Part of a small language model's weights: MLP 3840 quick GELU, 81.8M parameters.
MLP neurons of a small language model. Each row is named by its layer, matrix (up: input weights) and neuron, and shows model dimensions 192-287. Each number is 128 + 32 x the weight over its row's rms, rounded and kept within 0 to 255.
After each neuron's rows, "fires after" lists the tokens most often just before its 100 highest values on Wikipedia text that the model never trained on.

L4.up899 [ 98 122 134 158 112 113 135 129 147 133 135 156 136 133 105 120 161  96  97 148 103 163  79 134 158 108 144 172 138 111  94 148 170  87 102  65 124  77 138 156 158 102  87  95 126 127 169 115 137 116  72 115 121 124  59  98 112 140 113 151  88  88  70 138 181 104  90  96 108 144 203 180 131 114  88 118 149 166  95 146 152  57 167 170 146 190 165  75 140  97  67  70 139 102 155  71]
fires after: ","

L4.up848 [146 134 103 107 147 198 159 222 108 149 186 130  54 129 141 127  65 173 149 185 112 123 136 123 185 128 146  80 216 109  76  42 107 143 122  97 149 134 139 145 150 172 126 114 164 151 116 133 125 121 114 163 126 116 126  95 127 116 160 115 140  90 131  98 109 173 106 126 129 144 151 125 184 125 107 106 156 153 121 134 121 103 128 157 110 127  98 147 124 147  58 126 125 161 147 145]
fires after: "0", "1", "9", "2", " Total", "8"

L4.up823 [136 162  62 164  86 130 171 116 116 150 156 145 141 173 169  83 140 152 157 109  87 122  96 159 122 178 147 142  85 157 168 127 152 122  89 119 118 129 116 105 138 151 157 155 105 104 176 151 101 169 165 131  74 154  98 146 106 151 118 149 137 133 154 158  88 143 124 175 170 111 173  78 131 125 134 147 102 153  97 101 113 154 112 152 120 146 138  74 154 133  69  51 127 117 126 111]
fires after: " the", " of", " for", " first", " ", " over"

L4.up3767 [120 105 150 124 205 100 167 180 148 163 120 156 134 138 111 124  97 140 161 103 155  90 120  78 169 112 161 129 105 129 118 149 135 108 109  94 107  74 105 161 132 144  71 127 149 143 141 116 120 140  98 172 113 121 109 113 155 133 136 140 181 108 116 143 152 115 135 137 121  82 104  83 115  79 129  76 121 119 134 132 137  90  77 102 115 117  77  74  59 117 111 162 147 135 108 140]
fires after: "===", " al", "==", " (", ".\n\n", "==\n"

L4.up2014 [162 105 181 143 180 119 113 140 114 143 130 147 134  86  79 138 101 125 124 147 131 216 119 113 110 108 112 156 116 110 120  72 128 151 113 156 118  96 108 120  81 125 148 104 122 133 107 156  94 164 110  82 182 167 143 111 109 128 127 173 100 144 143 164 163 158 121 143 148 166 134 159 149 147  91 149  82  75 128  91 104  91 145 159 134 160  86 117  91 110 127  82 126 122 155 144]
fires after: ".\n\n", ".", "==", "===\n"

L4.up1323 [124  69  96  76  68 146 115  92 160 128 170  90  96 205 172 122 107 127 134 141 151 166 121 158 107 137 111 144 196 161 137 123 136  97 130 149 187 127 143  64 130 186 144 186 101  74 145 119 120 179 121 124 154 140  96 132 164 139 146 131 127 128  85 150 125 159 112  78  96 121 111 144 187 137  79 136  98 100 160 132 102 145  78 117 158 145 108 191 106 135 121  69 119 200  94 127]
fires after: "9", "0", "8", "7", " AD"

L4.up860 [123 114 147 161 122 143 139 164 116  86  86 163  47 111 195 125 137 101  67 128 139 163 130  66 117 159 124 101 191 152 149 146  84  80 148 170 171 106 108  88  70 119  90 127 135 118 123 126 145 147 194 144 152 137 226 138 112 104 132 126  84  81 134 131 118 130 105 115 129 106 130 123 130 129 149 132  93 190 109 196 185 108 191 190 154 168 157 178 125 143 113  70  88 134 141 115]
fires after: " the", " a", " A", " U", "-"

L4.up1570 [134 144 103  84  67  57 110 164 185 130 155 106 138 152 122 184 139 135 110 136 139 169  96 185 130 208  85 139 104 141 107 147  79 136  99 133 152 113 169 137 157 165 119 108 119  81 142 214 154  75  81  73 124 130 176 153 118 119 120 102 135 107 160 117 158 163 145 129  93 122  87  96 149 182 102  80 152 132  88 108 137 176 147  89 116 104 106 164 153 126  66  97 110 148 130 102]
fires after: " the", " and", "The", " Hig"

L4.up2586 [116 178 139 174 110 114 140 123  96 135 145  99 156  83 104 115 120  76 164 133 165 123 174 181 162 154  86 147 146 145 111 149 126 137  97  90 102 135 158 126 112 122 128 131  93  73 135 137 128 115  99 107 147 145 126 136 105 139 112 154 132 174 133 118 140 153 102 130 158  98 158 140 101 104 113 148  99 100 161 149 137 141 129 133 125 193  89 106 176 144 117 119 101  77 128 148]
fires after: " "

L4.up3419 [135  90 163 126 104 143 141 181 106 143  95 172  95 162 132 104 128 139  84 132 154 118 103 121 161 179 152 105 133 106 162  99 157 129 173  78 168 117 131 183  54 135 128 113 144  80  79 139 142 119 143 164 101 105 109 160 140 118 111 134 120  98 171 171  75 161 116 167 136 175 125 115  82 147 228 140 112 193 134 112 189 121 139 169 112 125 136 147 115 176 147 171 100 169 170 194]
fires after: " the", " The", " B"

L4.up1781 [136 169 109 171 193 114 102 100 174 105 114 106 108 156  74 107  76  86 120 193 160 198 147 102 160 123 133 137 127 105 106 145 125 170 110 169 101 122  97 189 139 110 143 128 128  75 166 142 104 157 123 104 117  40 170 126  50 147 100 117 159 127 139 163  90  91  96 201 147  97 139 123 182 103 149 138  83 140 122 132 143 170 171 121  96 129 156 130 145 113 166  95 112  90 141 116]
fires after: " ", ";", " |"

L4.up962 [126  83 144  97 120 128 133 133 177 158 127 166 105 141 180 169 111 136 117 108  96 148 101 151  41 142 142 105 107 129 131 114 160  96  96 130 162  98 159 106 110 173 171 149 110 132 150 117 137 125 191 126  39 134 121 171  99 162 142 139  91 118 126 153 155  93 165 157  89 138 141 134 181 116 191 129 146 205 165 136  79 183 146  88 175 159 158 137  45  72 130  90 130 158 103 134]
fires after: "4", "9", "7", "6", "8"

L4.up1266 [111 121 110 100 133 157 138  79 108 191 161 165 102 143  91 119 181 118 120 126 106 103 121 106 179  56 136 117  66 148 163 165 144 153 113 111 154 167  83 116 115 191 124 102 117 139  81 180 101  75 185  99 123 156  76 134 120 102 130 148 106 167 121 132 184 105 126  94  48 128 182 108 110 115 104 181 192 122  63 129 119 135 154 181 105 134 106  91 147 147 108 115 202 101 138 105]
fires after: "1", " the", " and", " "

L4.up89 [135 163 112  64 126 125 126 128 178 126 179 127 112 127  93 128 102 112 158 151 127 138  89 121 105 123 118 187 144 129 193 136 112 169 120 123 157  83  77 133 116 183 151  80 148 142 148 115 161  74 115  98 158  55 116 103 127  91 137 121 181 134 178  53  74 185  88 188 151 145  75 139 135 199 147 107 151 146  87 172  75 123  95 113 105 217 137 122 120 120 145  94 131 112 118 113]
fires after: " the", " The", "The", " a"

L4.up1350 [ 82 117 128 140 103 131 140 136  82 178 156 118  78 101 194 105 153  71 113 139 133 141 146 113  90 111 126 177 171 120  89  89 143 152 149 134 126 141 106  95 157 112 133 155 138 114 124 132 163 118 152 148 108 146 164 151 167  91 107 133 144 172  85 137 130 135  74  84 218 120 131 120 196 132 153 149 191 165 119 142 169  95 112 119 156 135 122  79 112  91 185  96 133 126 105  84]
fires after: " the", " and", " in", "'s", " his", " its"

L4.up1414 [144 102 134 118 147 147 196 179 104 124 121 179 143 178  99 132 170  72 155 139 122  86 134  94 134 178  93 139  99 157 141  87  81 142  61 156 115 189  80 109 158 101  65 167 153 182 175  95 168 103 104 157 134 159 120 167 148  72 174 144 141 128 137 145 162 134 109 106 123 192 105 139  84  96 165 162  93 157 134 100 144 111 149 156 150 140 120  78 141 145 133 158  79 124 140 182]
fires after: " the", " The", "The"

L4.up2121 [222 142  54 169 139 132 193 121  60 159 167 111 101  82 107  90 162  80 111 150 101  79 147 137 108 172 112 150 161 129 115 115 139  82 193  77 111 131 144 141 121 118 175  49 102 167 129 148 123 118 119 119 165 168 133 131 170 172  98  96 164 176 123 147 156 122 116  80 107 101 153 181 119 123  93 133 147 145 165 141 139 150 176 153  87 138  99  36 162 127 133 179  46 145 136 163]
fires after: ",", "9", " in", "1", "0"

L4.up951 [109  75 108 230 163 142  74 130 118  99 136 121  77 184 124 202  94 161 157 154 153 114 122 134  69 117  55 137 191 115  94 110 122 148 142 147 114 127  94 117  87  94 171 140 114 145 132 199 137 168 141 188 144 137 136 100 151  82 117 122  92 111 108 154 131 109 166 109 149 178 151 127 127 140 120 109 146  71 148 126 104 136 140 106  86 131 152 121 174 116 120 170 170 113  85 147]
fires after: " the", " a", ","

L4.up3685 [126 119 109 163 141 103  89 134 132 129 120 181  69 187  77 154 220 129 157 102 180 143  97 143 147 140 117 125 128 150 115 137 184 168 103  78 131 118 172 148 150 118 161 159 178  92 168  96 170 161  55  53 173 185 133  85 181 160 159 138 136 147 121  72 154 145  63 112 103 132 135  89 107 168 133 162 150  94 125 156 138 204 146 130 143 178 145 103 153 112 129 146  55  92 132 126]
fires after: " the", " in", " and", " of", " St"

L4.up2903 [134 127 112 165 174 107  76 157 189 132 132 130 113 143 113 128 141 118 134 150 184 105  72  74 125 115 162 100  86 132  96 149 134 130  77 131  92 107 195 183 150 100  98 116 113 157 146 129  84 141 141 164 147 107 115 142 118  83 164 159 147 102  93 134 131 117 109 201 181 100 139 145 143 129 146 110  93 104 150 120 125 103 149 120 116  75  82 160 185 159 140 107 134  82 124 132]
fires after: " (", "\n", "==\n", "\n\n", ".\n\n", "===\n"

L4.up1309 [ 82 128 101 143 110 120 153 105 165 150 162 204  84 150 155  97 175 177 161 144 144 153 146 131 157 104 108 114 116 118  75  95 157 163 116 140 116 165 130 106  93 136 129 102  61 110 183  57 141 138 145 153 174 108 133 183  95 107 179 106 105 112 168 152 145  92  74  80 101  99 151 146  78  93 104  94  98 113 106  76 127 155 118 111 126  85 150 125 120 124 102  81 157 110 149 104]
fires after: " the", " P", " N", " D", "1"

L4.up604 [153  60 102 148  88 103 125 171 133 146 136 100 113  99  92 105  70  72 139  90  99 107 149 103 128 104  60 130 147 104 178 139 112 172 134 115 120 113 171 137 158 160 161  84  89 206 126 178 149 154 158 147 143  80 104 127 138  85  85 101  70 114  82 134  99 129 159 125 101 138 113 153 171 171 102 133 138 133  79 132 156 152 131 189 160  94 169 161 121 138 102 102 181 139 189  93]
fires after: "0", "9", "1", "6"

L4.up3248 [107 123 148 152 157 129 150 214 114 139 119 118  94 183  78 175 144 111 131 106 137 119  81  81 144 126 134 113 177 144 162 104 163 105 104  86 141 166 120 104 110 101 142  89 114 157 143 119 183 100  84 153 112 115  68 144 104 159 188 143 103 160 119 142 212  98 139 111 136  81 145 129 129 153 140 135 132 114 116 129 100 108  74 158 128 130  93  97 138 136 172 149 224 156 122 116]
fires after: " the", "The"

L4.up3586 [ 83 122 148 166 119 136 156  58 136 202 131 112 121 138 175 146 123 137 110  82 133 134  73  80 111 116 112 166 201 161  66 161  83 113  88 150 146 102 170  68 138 176 161  71 149 142 135 155 151 107  78 153  84  98  95 122 122 128 198 108 115  90 177 199 160 142 138 160 168  88 147  87 150 139 149 139 129 119 138 143 102 143 169 105  73  89 138 137 154  88  95 115 145 173  96 138]
fires after: " the", "The", " The", "|"

L4.up2065 [108 131 119 163 207  50 117 164 152 174 149 140 134  94 135 121 133  93 130  97 109 166 102 162 141 188 156  96 117 113 170 165 150 112  91 107 111 106 131 147 174 146  96 165 159 116  70  76 113 141 161 142 143 123 125  64 126 135 187 131 148 169 168 137 175 163  93 153 119 124 126 123 101 116 115  99 144 147 169 129 191 126 144 136 125  62 136 122 133 121 150 111 174 189 111  65]
fires after: "0", "5", " (", "6", "8", "3"

L4.up2304 [ 92 145 137 137 120 115 114 125  73 157 153 148 134 130 158 131 116 121 128 119 119  99 100 149 176 143 143  91 145  86 177 128  77 148 113 125 136 140 131  86 108 102 140 166 160  78 109  78  96 147 123 140 146 148 135 160  91 157 128 160 174 134 147 139  99 110 137 143 155 128 132 149 134  89 162 224 119  92  67  96 152 124 131 163  65 155 144 120 117  62 112 142  95 156 108 183]
fires after: " ", " |", ".", " (", "0"

L4.up2258 [161  83 133  77 149 124 174 168 153 148 144  93  99 143 159 159 145  60 146 171 166 168  98 148 150 123 104  88 132  87 150 115 136  97 135  94 106 131 135 123 116 122 149 159 138 132 128 120 155 151 141 159 129 147  81 133 170 154 112 153  77 152 142 151 111 147  63 165 150 160 148 104 162  98 131  89  98 146 162  90 150 109 122 164  74 174 133  94 136  92 159 149 166 126  90  93]
fires after: " the", " The"

L4.up1040 [147 134 148 107 119 126 103 103 170 162 171 131 160 168 126  98 176 109 109 116  95 124 107 167 172 114 175 141 120  66 145  67 135 106 117 158  63 105 163 137 115 161 128  96 121 121 167 123 156 120 158 150 148 132 155 122 153 132 103 190 126 139 141 180 107  72 185 102 120  81 173 117 103 151 140 163  31  99  71  88  85  89 218 103 152  75 121  95 189 182 108  93 146 104 176 132]
fires after: " ", " the", "1", " of", " C"